python train.py --vocab_size=32000 --norm_eps=1e-05 --tie_word_embeddings=true --init="uniform" --optimizer="adamw" --final_lr_fraction=0.0 --max_seq_len=512 --doc_mask=false
MLP neurons of a small language model. Each row is named by its layer, matrix (gate and up: input weights) and neuron, and shows model dimensions 128-223. Each number is 128 + 32 x the weight over its row's rms, rounded and kept within 0 to 255. Numbers have three digits each. A neuron's up and down rows have the sign that makes its largest values positive.
A block is one neuron, or neurons of one layer that tend to fire together. After each block is what it responds to, as a language model described it from the Wikipedia text at the highest values.

L5.gate13:029155138128154143112126120180107097160171108171170144151138122138150102135164178114119086112176173135132086148108102179076147100155152087156149116055193111100140102141121123100149144103075140197070138187117209057132114126093132106145143113109048055080174137208138140127131116155165128100
L5.up13:104112072175098167172076118145119152095069140098161146109171069118134117096058148068117177152090149083140114140116160175166129138126134087162154143136196111153148169145117136169154214063128110152115161082159113057129156146098150100141120152161113119145158099104132137080135102157093122103
L5.gate143:138157156128124157106162164120145175068121104173118160112136107150155174084125059102117165160117151108109172123137125128122131114135149108120185129147128134148187076084131051172083135125106091106121115114114135135190146122144069160103207150116175091134142090138133168194087125085119127144
L5.up143:096135098149141119074103129184169133191172110107149176126107163126093144134135102126111151085180118129124132150120158153172123107199151110124108148137179123131112117132126137082171157090124149182089138153063156109150196170134188139103150108136125175130168150129125111073146169177100156123
L5.gate187:060156133164139214105128138141107193119161110105192148129064249172170061131114111080088128117155092111205120083117180136143159122079139096112126151132113159123175090155071108149116116114107184163145159128132141160103163157122156118099159111074123134101144125130156103108105148156096082132
L5.up187:080095146152148155084096105163149098208162131149118191117109119086150116120128113125120123182118109153163141070090164127183145096117145108154188106161157129139080094153088113132147127100131079146119164130151168164098112144124069139108129191117128194118227129132131154170119137065095122161
L5.gate357:208178150161151134171182141172115125075147119159076145065145129117174088091127109186145146195175122066130114138184115199134135173106188126175114115167049139133128143165133142176126150045162105122096140145178170089102100131113122089116193127097136077117193158126161169136104084069106172135
L5.up357:112144113112125094172069212132141113119102136138128135183098126095112133130129119110175140120163151093134152142121178088135105087131113090122117067096138119120161152197129146117128191117132127104123172143182121125157131148096090114160124172121080167104142034149116109105124104119118166124
L5.gate517:142135125076124134096123102173119171097214159124143163157135131157126100115140093131147151135099121123190162170073099106175098106092148171117172111125192127156171076157113126114065158105155093174150177157154130085078139102135128059131089106106115134117116120148116123089138135111152182154
L5.up517:115149123101175124062150141124134106175145149183173124120099102108145097119138087133152201144149134116180170161108154152123088107151078187148118145124146115095200109107053114130148143121197119210079165151110187077109131142119183122129115151158148150099118091116094138098126089104089161117
L5.gate692:044121114146107121172164118114095113136103178167106135185146169112103136076076082131115171101144146196180129121109083072096108091139136163112204113126172174149160101106144124099086146057190096163073126113131136108105152086163116063150176101138125085099147139169125129126064147152127141089
L5.up692:155154152113071060116106153159143151135139112108162147174171123103100122126173166111117131084142107122105119137118107141138147107086154124161157157125165100099111150115160134122109112127148130224086116124137124155138088087163170102082143116085140099133096138115093065187071140177040060100
L5.gate717:142147147085156156124149162119149136078151128095086116176126134069100162101121088124091108189162136084100125138192155087141109084181101174124181161117096166129169113114076111154181112089050103177096106172154118170149100115079162110104138080113078150153127130107199145167094071073138215133
L5.up717:099119084137133097112122136132087155144118095089142167161121081149135094128111183120155093128121178121123190080138132082092128154133117121099088133117102132140123144154108227107170151160076143091138080108091070076142163123100125158103146225098084142140142148160121094091086161152089125114
L5.gate744:155154078101091118114149139094121053111164157114129142132164096149119070105119110141123118203122137124125136165153141133110113185128125111142111131136124111159133107055103164126120154130135164183161147106106168107169141112106088113135108125130157136108114122088121122090084137099116102109
L5.up744:135206106106140120178085087133118113128162128124098158116139179122131115137136072122157065158103096117092130080085106176128082090141140128106099135139132121123091130155152143101103181085195148114116126100131113167110102094111124140128081175131071144113135114100119121165169151124102126127
L5.gate833:121129109213162126131144139135087108118070085154086165117097162123113132101066078108133149125164102185151116133140125165125131096128127168130110154083159165162169127062108098084150131093045128116121028108149153150098155186137147096120128098172069190120145144194156123076138097105113118066
L5.up833:129104202110147126095190075135099099166155108141131180109128124142146130084110120140177126136067157145083072167131187096105149176137053114124167096165149119145113119159109126140137066037140135140107133124068181101109161121165163101190114127140175083182184085122137103126126111132122113070
L5.gate906:120184094146114094172162184118159151140141123156127097179128119145109138119104141169089138139131130170115068108148138141161138161158127132113109100145072123113100050087139041110111163130184140161160076120144128126150119155170124096148091129143108105154119092115130084109129125170143139094
L5.up906:162124150113166136138165116093119124125126138148132127134155102133169128174153165137121170117140068150128159141103087123161112119166137181114108071170143131136166113160167107112086104119095047173115150078200170142110129085064091124102127146132160150112150086158111090169077124129111077147
L5.gate942:128097149131186201150147166148117100136128099180149139077125161101121124124136101122103135125139160127186132121086129134159113110203127149134166044081115175157136145089129051091065111132128149129085147128072139149155171151150132140141139112123131144141178113120190114127070148094094144087
L5.up942:064052162119128159099144145129139150129109165139103111106061196115154159147143129106142120091128102158144103133138114118122159070103095154189139163095132117129164077105198120170098155112157190131150118177187146115078102157108143109116094111135156192096147121133083077107114114140158160152
L5.gate1006:203129128172202112142103137100125145144081143133103131113143105175093120115112153165127126153125138103158143123122165102109193134113086096106103088208162126143127095086144104096112093073196083192169169144135116125115144097116112059180183098122149147119152122093095140149071111124151109101
L5.up1006:126155197152162134111115167074122184106091151156142099094106151138079111160183142102107082093107089110162167113106128165076116153136182143116123125084101093106105110128087178167155094139136109122092163075146125149126104197169133135144140109098110186162135123135152152148169089121073145179
L5.gate1125:132144185191126113093162190091158103110164111137129123119049116124051118152124182070120163202127186169120149069145105124126138135155155178153092125131119134138095072134141158140171146083183122142091114132137141115102089132171223147147106105073078116097203159154156132182126094115116120087
L5.up1125:146140126102186105114132149118126120130143108106154157113087172120146055138103099186095078123158109173086147118108148143121147118114113132161133131124170131126175152108110162154108137108129129161141129144167143134154157127132139143157111112169042115171089101143102157057107130170178129108
L5.gate1385:144206139127188119121145144144153080112150122103101124092142158120098096135081116126130133152136088104136177106142099083175135166094116162152128131122093155141122082166110096092125152090201169116148136118088118122161114131120135118079138113143103171122170141131140092067078149117192157119
L5.up1385:142113167137091076155117139170090123139133132121055110111115120147109110127141095095130161129108158114198142151029122096113108142139176130119161168143094126151091106107147128120091189124149132164106151122140164160152136105091127085141195183130107093139140140111102135156118108060132148216
L5.gate1421:102151103178124083160125149156105131137098097120161152179086132147117149113125134065076090137150139111114123128148124129148071108134133171161145113141100158145080158151102108140136175108102127136082118110143113125129098119183164121118180121094071140119097133148145159175172144106146087136
L5.up1421:140152128147123109183175125117099153160163128121103107134138127140129103138156092132130091173061085079112155146105091105135146136139099216131132139200158145130136096095118084118092133100132077097081147094108174146105112128129158128160092102147137106161154130129070150169081119121123130101
L5.gate1845:154095117091124192130099097154166130187121154148109162165075142063116160160087121159128130136126193173145067137074088095172134116081129127126180165116141162151152097094176130142145128088157151147199167190155109105171129166148092086120132151131126133107168127148089142170113140111083075119
L5.up1845:067171175114082151112127192146191182069084173142106130125116145146148132100119127188117177112125041140107070140145138110141085148103161101122124132166187109161149129145129168158151109113112133127137130178175098121180149114153141107115079165147089174135147117136110132135103102133111150124
Description: Decimal points and heading markers. Decimal points in table or infobox numbers (16.27, 8.14 sq mi), numbering periods in table rows (1.), and closing == of section headings.

L3.gate465:147097174146145115097130119151092159111146202089162180113101088097096127095135112110130161145144110163111082142137093110171056130076114086139133114090152119122088090119193084108154154106127064194123092098130097151157085139134164084195084122119118175162141095093142114126137166117176123120
L3.up465:159153068118085112075155160105104123103123114142202141183157094138121080125133151090129106167130142068132096151170192143116107153146112150123118167176136108174126127111173210125131155111109114111137118069136159150137158131099186139067108142151151108102201156143099124131092107166129174110
L3.gate805:125118092138138187101127161079115197089089152124154135129081136150083124133176074113130147161131119135167115126100145139163106155169125127136182152137153077139083128094122141141124147103104067095104188055166118156178107140104170138194171082118200071116120143102124114124133076087159143163
L3.up805:191124125120157135086113118105101108108087111156124089141130130093188092123167144155104085152110143110119170170123072097101154130119077134109145080123132130142143128090123086089145096082108098167170133100147166179142149112060167117081145126137144063121165071084055160175120130112169111137
L3.gate1108:098118105168144106105166157098142143148113105088174104136161105131105119099148089128128132197076113141105069173081196122134109134090091160106130128134165156159084142126120114113068151091082162140158108113118144110149126099048176145116079109115144127103171109101085144130057115138187175139
L3.up1108:077139160144157094108104122111077162109105099239163105104151167090169161121103128099117098161142168158125148182089156088130131088131111093113103166079157078127188128042182128066145169092152067191115146094073150119154164136074139106138062159169175180136121098134099109143083142161168110130
L3.gate1224:146091190132137184137111135095112144108114149156140089116117056128054139105159145180163160126101145121082168084157156088158134134144130106118212085103212094126118154110109117086144137094164135160130166115173176102133146107148128140114114114129140145168173137115078192091094091164137141136
L3.up1224:153148126133108174074144145144166169153165116108121112160137101088139139109150127160093146008155126109145170062153149141086128138165127136184145099161097062127195104163136098094097078121178110162104146166081075128099132177146222155102135107136128134118105098099118080124125130113069164142
Description: Structured-data field separators. Delimiters between items in tables, infoboxes and lists, such as pipes between column headers, colons after field labels, and commas or and between listed entries.

L3.gate174:132123135146069119124109126086131098092193103173165129171118058110171126135099076126116135138080056147103135106108065128043124139040171101174069112109123128144173137097088173128181129078134121148096070178067075124129166167117092107084182162095186174116188129107112145092147130196157097130
L3.up174:102091101153147126143157123150127129083121099155169153168073147106127145118126154164131164138135184079136096104143130058125112097154149161114090129101102136127043137151039076111131086107113153156165121160093100172047109147137148114134046158128110121059127117120123132140139148133127122163
L3.gate1273:182136111159111124174111093196168176065093138104147127144129118146148181128113122134148141099090062133097178152164134092194094125092119146091156093143089184169109120179117125146125108100180122100110137126195112162116131118109126161080155139114122138118114156130150137093209111135135131094
L3.up1273:169087077085083097115086142177195145140185151117087119176182168124119170158079150169136154152148104115123189071138150072158151183130141121104106100138096145098103069132153089140114111140143146153093110143165091144102154126150110161101096165077093123131136181088137137072160083194121102133
L3.gate1518:113150070172123095179102097153131172145137103113097156135158112051185164127105147156155106054149140129134091150112158142104157159084166081129093084163150135127083114182098119107157131134118140073085117183156171109150133161118113119127141167138127142134062125132170114116141127102118094083
L3.up1518:123131118163133140169102130089120088152101149106165068136145097141144225106195137099099135157129115117134073148147114087080125085122125136131108163079053110114153130103107180114161118137134170121189079190051103120082211100109194151107111128160145087118116091177156131127129157084138110106
L3.gate1785:101126125157087135159124158125137119091236118072191186115135101081153140103116146100130062149164175147119081151160168095105131138132138156139123077142156128137109124118194066111157096118101126139136100176049127133124186115134201088122107068099068113137150115119141129122150106121172138090
L3.up1785:070101150147085121106122128117137081097210135127102131137125142070144119154119123125157103131109148158102102124160176142064125155108139127199117138184183115081068130168071102128141108176097113135157072169075135157144136138194149109096084140106108130137124152109113173141120084115166097119
Description: Main action verbs. Main verbs right after a subject or "to", often verbs of departure or outcome in plot summaries and bios, like leave, flee, moved, won.

L5.gate279:159128161120100203107110139153058124112195160152143150149131144140075114132157114138113136151143078100204164096146112156150156117162110171114098172137125069163149076084127069159116117147124152127076102116128112075114091124177199136134170142077127117123171113130109079100149124151063115153
L5.up279:125115109134106157132182127183178146160114140091117136155127128153162088179149167195128133158125155132110152192114118135134101149089135148127159119136116130111183097101143090131182124114175093111068144112119114149162144161124114127117136121107157117101077109166192202170114175097074179085
L5.gate306:125143123158077137214160138120142122117172151115144209156084151075139101097188172170159135116089141176062089077171119157088183157088108116146113153104181075157181143169112058156056151078161146114074134094126109168147145128128140133142118116090117094112140080123119190161126188143114130109
L5.up306:086099136097133097156120147100117107122175122124135138132126192134142148136132105104139173105115110135074153088123132103064152143071112108126095149109116066138118160130120096138145164110158172031146159133195129199150163116106133158113143159148149084105141145084125154121102232052170192118
L5.gate437:100155060122188111117190106148151153143139136123177143123149170090181147162094129134117079053132095166113137162118123096153083110122093127146101130100176092152167119110152175067140062142141046122098080153183144078121158164084094140086125121145056107165051135187166131162077163168158120079
L5.up437:122121125130130081113127132196172136114117157098154134085120090139167117097143114127122120119114134139151125162124112090178128085108170113092079178152098122113133141101060094123106106116171203070126168175131111077145157165099153106121126090137151100129124169103064104153081088108167089115
L5.gate538:092170127181120169152108125147142193092122100087153157081201061070087117154083118051091140102173168102088091171084122114084147152116113121127112104139116100162155141108085094132159093099163162169095150175108083115093117133150177136113167225161124127085166150122184141144176174096162139142
L5.up538:107089088153100152130053125100155116103150127149195121099190145156098124157139090081103119127106109144129094127128139125130153139073090100151081216121090139117099180117068099139125151166106110133154129162210125108124143110142211160114066124198137129140123162074087108090132159091141144095
L5.gate607:094160084134144152123116087131155118038161075117110104100130138087094131181165116083121128105153162088184132103075162069098109124114102186135117140102142188123087093093102090126162149112160144121127140149121141096100173147136165098101128138116129166070141099114203147112137214141161138122
L5.up607:166130089175089087174116190067152189158134142099036131138120110115119129158085100140156128153089090120178153144100093137111132157099091086097105111134149131125088116124104115158166160115119087116107096087142160128116132165196109148134118127108120058156172085075092124135106141079102123175
L5.gate657:058144106121147155111074142137106118175106083142122116119162117168133168134147129156147104110149128124107165169061167098066176140184140110128065116095145111145142127074163113138080082122081192151144105142183171089184106158178106128112169085175143103088064117137117142136185065158147184140
L5.up657:129158146121117120136114127130133108161112118087110127125173128185059136096114149135101124102099171104173144171156138074149148070143033113107137137079071094151131078095105090105136122108093139108153106160134063135157140136122147109156144140133137102164094111118186106142177113130104107117
L5.gate683:116121090086140163179114171136102125156131142172102152100171150120085138159112151121153090132167162145119079119198201136123099119148128121161115168123163117163098116139023103122112085054135179125091109085144148133121145135132103134155143177176182116116116170150174159131130153058166087062
L5.up683:183070093162182119100110136161153144096165141137149087119136114142144156166160138100163128118129099128112106120174147133167099130114123121151121119141139151124131130163115104144092149130169085144150093134138180176105160167154156087086130135100181151097132196113169138145140088146157132144
L5.gate718:100175133101064121135206149161082168155155063164182154147185099102174053171128213157101117128110162121151144117178151100143119131164170145126122138140116123128081117081109137096120096106154094091085129105166155184176103090129147127093169102131107131175049162132151120082158090130114117104
L5.up718:114145131099121170132142189096114107144143124088185164082073116120160069165155115116173080151141145179140128140221124121127141148134145138225121143075142136146125112127102167102108109129183116108122128148099140138103109152099119159131125119104118129120115166064087173072149174143168144108
L5.gate795:137117084108077125143115086125174110128108096189144114119097131141151184157104102115167127104158075107159106106169155125155174166092173169071089126152127112161140084163104103112105148161138076127084143126154112156107186119099059119133132100147148166149178124110139142076129191113173125168
L5.up795:073137113175105206098137115072082148082121119160077075130130154127122150184164150101098089104119084159151119118106101144114134175096147118195113128112186129127068152194108123098126120125122135090111181114119121089135137143138122082140095123109080186130157174108110190146069128112135139153
L5.gate798:215127105156110089101130145140161179142148092164088118131110139070135185116196097086088135098106106167172128106130154123123175088079158119143128106105125143108146086152123159095151115145165139165148120131150165118143190163124115088058118122083112112154104145131205088097142127149163089091
L5.up798:107165122125128121164128152098154120145198059124105146134169099145105151138139106151134089119082112158102092078168144114183139119058150099172109152107108071132070193176079125191162108129144165092093118112137138152116141123160140159159142171185090125177136113110172117175133047141161109144
L5.gate808:115101081090109136146166101103120096121135062055134118133128139103184059084084121091123177141129110158130102166140173116192077185091164080113124123147129049127155116092122106114090137104113156138157135085167121176123114166085135133143122113153131171079108193086168110132156174153159202137
L5.up808:126152097127107192136177123174096158100111105161156169175133120127105098094154189114120112130108134151092111125107103087101128130181146083165137124135135116130056190155116132111094134103165133092100108130126133156109162170132132109139103162140136121114139117126090166145149180153121103015
L5.gate1108:109131114077063179141125161180137105134154039121176115176154114107181090143175126131096127157106128159108130078057095101136061109106141146182157102098127164126153091120114082147118130125088099099136104087054111140118144122115150181109109105150141145145164153147082164116148120126135152127
L5.up1108:102145128090119136129094125091156103160113098175121125195144098121104192128157104079180074128128114202138112107122151128111138144128123082160105145132122088116095126140163134084160149122130106094153082138106110115095127155134181162115111089155118123125114154076144104076126132133149139040
L5.gate1123:062146112155096151165088131155160147116153170155162094121164116160125129140048137179117167112158129135147156137151135192093083101091174122137098135149215084126126110165154103114157155057148107131093072087190133120136141137141104191078140122116132182175055103158164111126119132123098178094
L5.up1123:061128064146138135097119130127093107166144144136123075138154147101110147127107101136113134141130065096094147115093109138155100114179135140111116174155169146110153154109191078140119090143192169126125145077129130097087147118119096165098140146099148104171125081070139157139187156151109149133
L5.gate1374:181123144069160153124150099105112168092110116124169117149212128119160145170130116127132146163212148133206159181152162156143067147183145114119147157112108157135123121106094108097135111165154147155064115121131114106145147160109129138163142146151143110135127149140160168055153110162180120120
L5.up1374:189105107127088138151089089142093103135123136146134163106134102122139073107150159083098098087086137167099143126165049146049147178075088133128159165139080168147112170115141114148081175119131167142115118130122134177156092122152132132141129172108122082121133122121111073121146083124127131080
L5.gate1709:157143103108141138142120153154097121139103151155106070179174118141118137160099108155127140120153104136105136113061124121115109099116125135128098142020115094143106103121104085172127126085142068125069147123113140081064185121143102095113110086121174196145141158100139140101149168145121197097
L5.up1709:117153099161115118126164181114080147103177057130137129133125141113152170129158157134118131116115123162205159143175065051101149186104112122142112143148187120172095187144126141167087117151174149080122127156125113164097113130095115131109123130132124098107135191173091118066167103095134135136
L5.gate1743:068164103087179177123210139168135144111130123160201130092178118156175098169135070150104143133092084156123183049174141065121153116156162099096140142064137054145124143159096125152093087168132146092122127116138137129111126171125167096142116112165106111115098097070137085101145102101115102139
L5.up1743:059099104120143135123154121136136129138123118119150108178126147117101157110092096155112142107141110125179191119157132103163090236101192116124146152110164145123140122173102124152094087099085122076140127123158144075105132121077127111172122155057105194132112115104144135108112114113121149208
Description: Mid-word stems before suffixes. Word-piece stems, often verbs, inside a word whose suffix follows, e.g. ab-duct-ed, Come-s, Walk-ed, Feel-ing, especially in song titles.

L3.gate147:163122114099204143103174170158127150123110147150163192109154158146127169141156133162112145147154131107115146076167107176120136120166138143120130108100138158174162125076101128134179113045082076129108129132118092149106109145116070123159136096158083147110141115143118145122124113141155155158
L3.up147:163103091048181135082112172149117109081112158124166162158138196105063104108119105179132132128174149187148154092125094119103121135114129082128103115159133151141102126091166163135122134126093128137119085129127067200168122150137120176121130077123119167150120093139148108090183133178129158121
L3.gate665:082148151127103080090170158155141129090153121089130131140142106113069159116123133140149134137117160104113171062147141174123130143133125103146147062159144116187116041109107140135148116093139125085110121159109149116088145149160118155130106120118126130086116115212086111092141145093064104122
L3.up665:152093137133108114116168126161117114146098076131126135143164077089069147143151159091121165131112142115122148135127140164120132080101114136163143136165173105136169164160112137137110166123137062068109072098139131214149141153193069151170117073119199130090092107166153139108102165118096093144
L3.gate741:176114109132101114079161132097147184156127148176088178069150171101125117075150139074148120137122142123165151143149164083098094157097171099117116132095146145121091164172104174095090126159124142129101132093165126127204116120140085138102131169109079076111070114141140136090119089152099175097
L3.up741:135148114190145156156213158153105156125096152100168132138156085169129117147085102136092158136130156150118140133154115199082122120145154145109135102125150081111123150130146152064143096128113093144181086111131157171151203106150143133122077155111136150114160129114103141099091168145061120097
L3.gate1621:158143137145239193133136159122154123132172109159111184128168144149090100138104123084146156114145140152199169125133127166154092088182165141115153111134067182136111049101094063162138078097171123150106123133146098163137166148067112133103126094181134140107120120136153163143187119136139147083
L3.up1621:128133137109117139201096133154134123105147182079198103155093094128163162128178158116137128103123100158180123126150142169096179147075093092110129179120191189110167111132135133155126081160166127193118175107180113082084079083129126071143131131132169184129101105076139136092144155165154199124
Description: Wiki subsection heading markers. Fires on the === or ==== markers around Wikipedia subsection headings, mostly the closing ones, as in ===2012===, ====Postseason====, ===First round===; weakly on scattered words like may.

L5.gate57:174148138151182178114148123115096103133108169140136168106050181072132080075076100198137163153116170100141086088141102098178109127144220135105231113134127171162141132116128123142151107087100122157112127162075142068121126183108160147101159196078068137091159150111078121151089114149136122138
L5.up57:156132117116148125194114137123149151047070101127140110144172088105084137134228129132120077133141120124120142128166186140122140153101141159132055087129180132138115142075096151125106107141149102136124163102075135106125149144139108175171133146118079156172126121143140128158161074161138171142
L5.gate236:137160164104185123105113176118126159142104085111109115110118099100066186163095131096093156130143084106146152122199172112179136125122076106155102172118148106144129129136140109109174146087161127138163199116094101093123063096107158126095136169167128205130161137149139142133094103093139136150
L5.up236:158124145122195130181107089104123126106082115148186123101147105119120112151148119186124074145132160139141117139138125130154109148097125159149109157172162117132139113078072138041029158105088116164099171097147104150156103136112119151159027202167159134068121132166115133168125129156117127137
L5.gate273:124109172152122146169169120110091151119091133125115123082096191084158091126158122145157067112210114147111136095165155107136150135121129206107135147070122147154093153121024136090163114101128122080132131105158146083113150123113145111114133148149116075091092098150158139115105168195107108089
L5.up273:176140133098105123157111106124123141124110117130133163079188135098112112071155109154121157152119124108142186150138136166099137140095094066130125133185149178144107128137165118166147080066154072151105102111087216105147130152143142065068077129162120178098090136105145126099199072134089099127
L5.gate336:196162107183097132178131165184137155089120174150174084159136134115126185144139094119123094099112109171164150067200185166116121166156144155118144139143159073150139173095119142158152101110076084165091112160070120163085143123101180154140132106111117198043136129105191146127160109111121175101
L5.up336:118126143104150150124134101103105106140119075139119126166161100149100218092074114116108153126170134068142159083127120140160149110158144036065100131179095132136167078131125139082133132131075125145158211148095093085095158120173130102104133143118174191139131093130163077145181125090123121108
L5.gate427:110143093161134156079124161130125156120236099139123120088159156134113057125132137152175098135121152104080136072131140154127154160150142156158122133118142106171140153164176161070122130099128153174069163104120126174140125155105183147108099141157113152145125112134139194077122120167166136147
L5.up427:141103117063186101163129172186121150128128107149100094082185112075129129120138122118112062122124106128110150107158139134118099120096139158100121093199158095140135165123151133093114154118164167152095133098088135135167126118157119165144146132103129152160201162169175142106133157118199218085
L5.gate429:190131111116127148092107125101104156086120112146123204156094126127151085099134148152063152154168208156113118099155107115119089125085137098092128150117101062158133154116109103129170139140113153105138147192130145122123101104100132106098131136138142092094165135133142106099087144065127119157
L5.up429:149184124182067116136137075157163118120114148118142104140147116146135143116167151076140117125094165165162060114141148161138140147043168073161137104108161058141140118114120086122117114158114067121145143145194142126119153094151165084109088058172118123127091118081162130133132140119127128159
L5.gate654:124134100128157156157132076153106124070037092171131145113130210118153127097140189108065105136147154134153162189158123111138128125109102131132140134142107169156122164181193192083114099170056102147162078099066086126128114117157134140088137119157176109148143119093180129099178146146120174125
L5.up654:111097074130150119096163124112124091159170167161080147109162122142130125078155094066101133115141180164120088083141131146122105144101084154109092124140118164138132121183120113128128109124202182098206138100133155150113163144163138104139147069185154089134145137099132145099131127149123131109
L5.gate706:204196130132125136154144085157084141151140153165152168153118157134106125027129179158146122135140152129118144174170141182091176106188115104092106123164131111169172122140084132090087145118143156098150132166139111112116177124136175152167189134134099039108151102156156195144135090153172077113
L5.up706:151139133090131156120076094112163095114061190146143089116044067116124131191168138113126112137184139135119148078181114137139131115114119098045148165075120119145206091126126120110115153160154143168161115110182138156087144158076136145150167118129151104109129098158139144114123117137163166146
L5.gate886:134167151083174130145075150105151084145135117112145142120103174086026174090111109113101152058123135125152179082136072092079145066113103187173126121152134151139128104104136103132134139111169159118100094096170128078117121101126123102135167165118139147130129085174135179134164123172112126148
L5.up886:125119191061123115093120116135129116123124147140142136141082112133109163137109113069148191047105132114160098102118135117149140102156138170076111137162213144099128120121100100187114110154204110141105145047101096154128119134139100081162145169170132172083116105119072143211072125134128156152
L5.gate897:170157101135140100173192087142136147098161190140170134100131115060132108108111188115140132085110138092072121113158140136119105112108145162041089168082106121151164181107074116167135142113111132115123111109153167091157128155141068149097161093115178103103118138179114060136108100159095113147
L5.up897:136185140075129125185152132122080162138092176201084143129149057159105156146100106166084087125166115152134101087085138093241147117129072114106104120189072151164049132192114123144162171118167083128110156095086163144124180191102102120117164085126119087099147136133118158138098156135119104152
L5.gate1098:126104143102124132152172136135118132153158119075115125157127124077174143068092124112048184154170134148187074116105148089138075124144082166107161142171093138146124167115129114182145124090105154097196142106121171153127138114124201171164187161178154133133164073096128109098172088135115114025
L5.up1098:166167122100071094169117126144119000140097104146144137155105134140164124118102108145135159167084195137168148112144085120121154088110115091038106157183169131130161135139111096149126123130087154071190189162143173117159139083192160103152162109094086132124115143081137060069143131107097081173
L5.gate1100:161129149145155141084098096108115115155133175163185148068153103087095121124103158118148089120127139116088109171134152178150122113094085095095148139126125127134098090124169094141144139099123201130103143102117109101138112119092109082154098133084141134160192079135151158124122138056136147102
L5.up1100:118142131142131160108104068137104109178101153108132125141157113090139105146122100070087100165127128117129062082117109119125098082132080091065178152107125172111136099080099127143154141120114153135178121170118103142108121156111123104119079144130143154125123094114180155104047169043122121119
L5.gate1332:086139069118174084079116164189117174136171156153094177126099167090110117096129159168148131108129134070136108122155173128144143109077152119137177227164153065130172132065165111183089154150127145134126104075083096173146126199100107149119147089176154122150095141168111115081150093152115186158
L5.up1332:120142110166163178123131111198095177104189158113079121162116175117057151140127154175182157090176140147153177105174131102102150109078119181081133117182075157133111089146174095147069163153137129117118164150137137063140156117104059136115156110123079134174113170191135050079112157101102081125
L5.gate1379:163117129170160118123103108110071126129068127168092152101129167061140125092118074095083059113090111166166104114187104119092160145166087126119170164118082131172105130090123139083119165135118102092153117137125162156162083109092123078094135080163174171184158108135123144107100153136148188180
L5.up1379:165152129093132097124164128151130108065138149142147175154140207097121077091149149091134140111157136117140140101140145165098152077105125148033059165166211094141138170136121109163122202157126112153153145097178147194137139119158163160109151133100147158153121146140177184077164064155140122147
L5.gate1736:142126117109124126110156110156123095131071141091114158089158123185165117081108182075182121135165180123134162132178149130124176087171117134128132172123146189155143137131048156110057094118137192118051100093074092132198091136091104127176109089119119104104127084138175095148084149127160070150
L5.up1736:129117120130136109155140167079179113137104113147077148152178191145118057094155133178178078103108090136137149113107106092102080064126100128066126090121112118147094115119120180146135087161050091118117154088129131162138160102117122108154139113177132093127081093138120135123150089093074089142
L5.gate1815:153133117103109155162135084121096136082067149094097117177084110145083141106125144135164163127122091160083181165132127123158167102102089106138129161114151125130180139075098152142096099143128155121113141105109130152122151084131102149083159096102106155156174099109104113151161199135133132150
L5.up1815:078148198157129152142145073147197159124141165151175142092105170148103121097081175129168179105099096159139104171167161118168186188119090143111095118104149163152107156159089117123126110049078144147152106160113113171095091133119129131205127156165138124088160119146056112119105163111109126091
Description: Suffix-preceding punctuation. Punctuation directly after a word and before a suffix, strongest for the ( in table headers like Writer(s), Spouse(s), Nominee(s), also possessive/contraction apostrophes (women's, it's, they'll).

L4.gate1746:156152115152148151122126099126059117204137154181159121115163096131085117159130157128097122139187111118147195110122165128089116126143113108153096133103120174121106160119165110116125089102144078081091117112109106124144156177069060143166159148119196099138125121157184145079162094177128165135
L4.up1746:146129084083110132129141096156154093077132171085096155102132169125100082106172138126092137035159159169106129121108141024111136148069070125142136110093139117148146136109073083168154112133136144154089134144132120077091096116126138115178136110113134111055067132094193157116134119127154128131
Description: Inside multi-word titles. Words partway through multi-word proper titles (songs, films, works, organizations), e.g. "Let It Be Me", "I'll Be Home", The Lion King, Turtle's.

L4.gate1289:129159186154167137152137126105108092090141069111165145144143117110076079089149165120133051146087200135121058160146122154110181118077134132128092150173187151151168116071150168116115094093105098140155067112084193119131142126176145159143102130197172102082142176143112061106131110164163137143
L4.up1289:131130148180157158112156138122119189151093105102185070127129168152160131114102128118123097152206052165132173148179129141145137146168140116164167143149166148130124102146151170065125081123108046133161178094167181080083114129146176085116117079163167099132096094102104145092085143087108109118
Description: Wiki heading closing marks. Closing == or === markers that end a Wikipedia section heading, e.g. ==Career==, ===Films===; also table pipes after column headers.

L4.gate188:129143143097179120147128134118075118149134174126108118137118099045062158153129127119139116169067135144122087170117179165174161153177086116109105125154123143167116132106065172047141173102155074162139108019151104129131136083120136143133135067125175172134153093113097149061090141112073147198
L4.up188:149097088085148086161145143098119140132167182090143117110179112109097114123036144103086134103088160073116065126146201150146106153104150119119165129120095204111157138183127136053131089062099136194198123138153073135052067131133138135131138097087116162107105098159079128115155130122140185137
Description: Apostrophe in possessives and contractions. Apostrophe marks directly after a word, mostly possessive 's and contractions, such as village's, Women's, isn't, I'll.